config.toml
vocab_size = 1024
activation = "squared_relu"
norm_eps = 1e-05
positions = "rope"
warmup_steps = 127
steps = 9282
MLP neurons of a small language model. Each row is named by its layer, matrix (up: input weights) and neuron, and shows model dimensions 16-111. Each number is 128 + 24 x the weight over its row's rms, rounded and kept within 0 to 255. Numbers have three digits each.
After each neuron's rows, "fires on" lists the tokens most often at its 100 highest values on Wikipedia text that the model never trained on.

L11.up528:128117178116146128125105139135094138161143131120155177159094163137109117133163167052158114149148125129116115146115192158090159054087122127100136142106134106110141149136142111101145131124104117119100114121171100129170159110115091136120147122112118109132145167123123134135131131143103142130
fires on: "\n", ")\n", "i"

L2.up20:139144121117117148151127081107086138162109133162128099109164116150087122105126114065098114128159109128146106135166125132095121124144102151139148119117151127127100123153088116116155099132121145135167121107145152118108132125109107112112128131160175120158094116138113092102175129136121121125
fires on: "ate", "d", "er", "ers", "t", "one"

L8.up242:104112145140135123132071099096165101117114131133125128125178099100110101180169113142113112121117101102173110120146116151141121093103133116141104138130145125127097138139161145132115136110139101171079106172127110137176119115121111125119141121147094081061162093148140106121156152126153093130
fires on: " A", "-", "|\n", "u", "ak"

L9.up30:137175101127157144161105179122122144107088096146102109133140115145138105096099107126159141136150123134151144137128139152116164143109142090138144118151172135131107097125086087135117124132141134149128104132156137122108143165209134122171081136141158123121151147094131166133100095103121070118
fires on: " an", "on", "un", " first", "le", " An"

L10.up647:155158134132096115141140179117136136149084181083105156153108123146167086136140108123126143123142148102122106162160107110132099136159104140108124104085113142143138110120078113094149083093152144154068112114115132107145129126114112112110116129137098165171116086097142095131137187109148145091
fires on: ".", " to", " and", " M", " j", "s"

L8.up789:099181104156128138110102119120127135127113097108126088159149101132103115094109109168110118139144129079171108155143078111136108157124077154113115150139116143110145093144132148155154105091130126148090086177120164083133107114121156137146172080167104151129143102123145143132150143114112115136
fires on: " ", "im", "4", "7", "6", "os"

L2.up569:156134168187119133095119100063103136142127116122134135128146127118143115117127138094116139130089109112116091137130107147118102141100093133105139163129133150143113121185137122147132147142116130155138144105075147137134127127128102137104183140156166114121130083110095084112144090125138129137
fires on: "is", "t", "d", "cess", "l"

L2.up613:173133125126166110099120127172121132117125129107130113107120130108153121130142175078154082133119144116140131130163117115082117111098107087102126180163158125113139102136151113146129091110114088133124145078153115130087131131127136135135135115104138126108141119172126141131130106156167143138
fires on: "s", "n", "et", "ered", "ens", "ment"

L9.up101:122121122139136109102133128080122156104138121115113105140125112132118166088117178150127142122148130090091148106136122152115132114141087078137164134148164140139110136148152150126097069130157096145172157150155099107112126128105159104132129088088121120134143121147137118152112130138104135150
fires on: " ev", "v", "w", "ug", "om", " w"

L12.up277:092129103114144072129141172103115112131119165107140160173112122130136155175165121087159125120182126090126123175128178142073178133143115178124137155103112139157114139178166118097085123124090151089122110113104091137132123113122132119114120119130125124140136136127080152132131112146141099089
fires on: "\n", ".\n", " re", " pre", "on"

L8.up629:121103128157151125121144107126129119146107112115135063112126150130143160127109134130173105113116115145150124134130137146195162123113115147161140149128143102132102125111138105168134107118118122068121110113130129114143094146117077116151122137149097081128133096145147125107092135123140113113
fires on: " of", " the", "e", " as", "ed", "ing"

L5.up855:121121119098099167194074160132081120123086164114110129131108126160114121143125104098120144141111129139158125138059107166137174130099128119124114118132138147120170081107091112121150153120101112132133136103179138106121138161138161164140121147111171184118136137129099134130108093202095116139
fires on: "un", "ial", "on", "ic", "ies", "ion"

L5.up387:108140164111109108124095118120084121137152134099143167129090151134132154158133109085125130167135136111088143156086166125145127091124145133113121124116184128144130136154120113117175139092138089152111133162134094144078124119133135135096142135085122089133118143104116122126127108120086136141
fires on: "\n", ")\n"

L2.up627:151107090083108113093081128174175109111144120116126077123117136117126142098130142099117162148116170151122130151127114136148119108111123142126076136162109087141142123103200136154114077103131108134142125121123132097124152119139129151113139087135124109124140132109104143081144130120127145147
fires on: "rib", "urn", "a", "°", "le", "ug"

L11.up863:081139070117110151077144137115138143160146143152128079114115139147149138106087120154126140131128121144175119151166109098180112125118099103130142152108092094138116169120164137149078108130132115104156142131151132105136080091140097136128095147130099126118156113114133133087139132082111090077
fires on: "-", "ing", "ed", "ok", ":", "ile"

L11.up661:155178129124123134123139105126112120099091107126126120124131122118084126179113120143184127176130103103120130137121105125162145062145109130099112128112147136149143131154134108140145169146101108127096128119150155143123110121115159111145137094111114110125121132085126139134121141166125117111
fires on: "e", " s", " |", "in"

L12.up78:114109135148144158094115166122114091144174134144126154125090156131121098127145145118151108131107100167133096151151139091099115078160125150078122116115112089127103124118183138088116135132129089123078127103143153112167099113117118097131160122156156148137134113137111099136104129149098152136
fires on: "i", "om", "id", "ai", "\n"

L7.up481:122133113125135094159123105100098138120139109137123116138116104098102141162140138141118136115138120114188134101151082102130110144155153171139149166177181142110109121124145134146139147156140138125121145171122131126134090112172134164149143139137148141137112059132131137132146128090122095106
fires on: " |\n", " ", "im", "|---|---|---|---", "p", "ag"

L9.up701:185201171162100124163164142103115144136092132117098111139122103165193088134153126095181119145139084119105123118115169103148125139127123146117124131096153122153110123123152145115114131115111101132123119106096136116126103153106165110108103097114115119136138122123115115159073174132130136149
fires on: " of", "m", " to", "g", " M", "all"

L11.up303:144107112129130152151088133140121131098088128135147101119125143111110104125142155110120158159152114130141079135100116151153077127149156160112060106152080134146090125160099107128170142135153151117188151171137156127109125147148137088137139152116126138094131099157086138111160139135123153144
fires on: "o", "u", " to", "al"

L8.up337:154153131151096119133134117046113154131167092132131095164075134104127132128126130154129089132157090085169151155135148081120140100138113105124086145132171114145141118111156141160118094121113106136189127143127138147087142114119184111103090116143114132112132145130124102129113159072151127145
fires on: "ed", "ing", "om", "s", "cc", "w"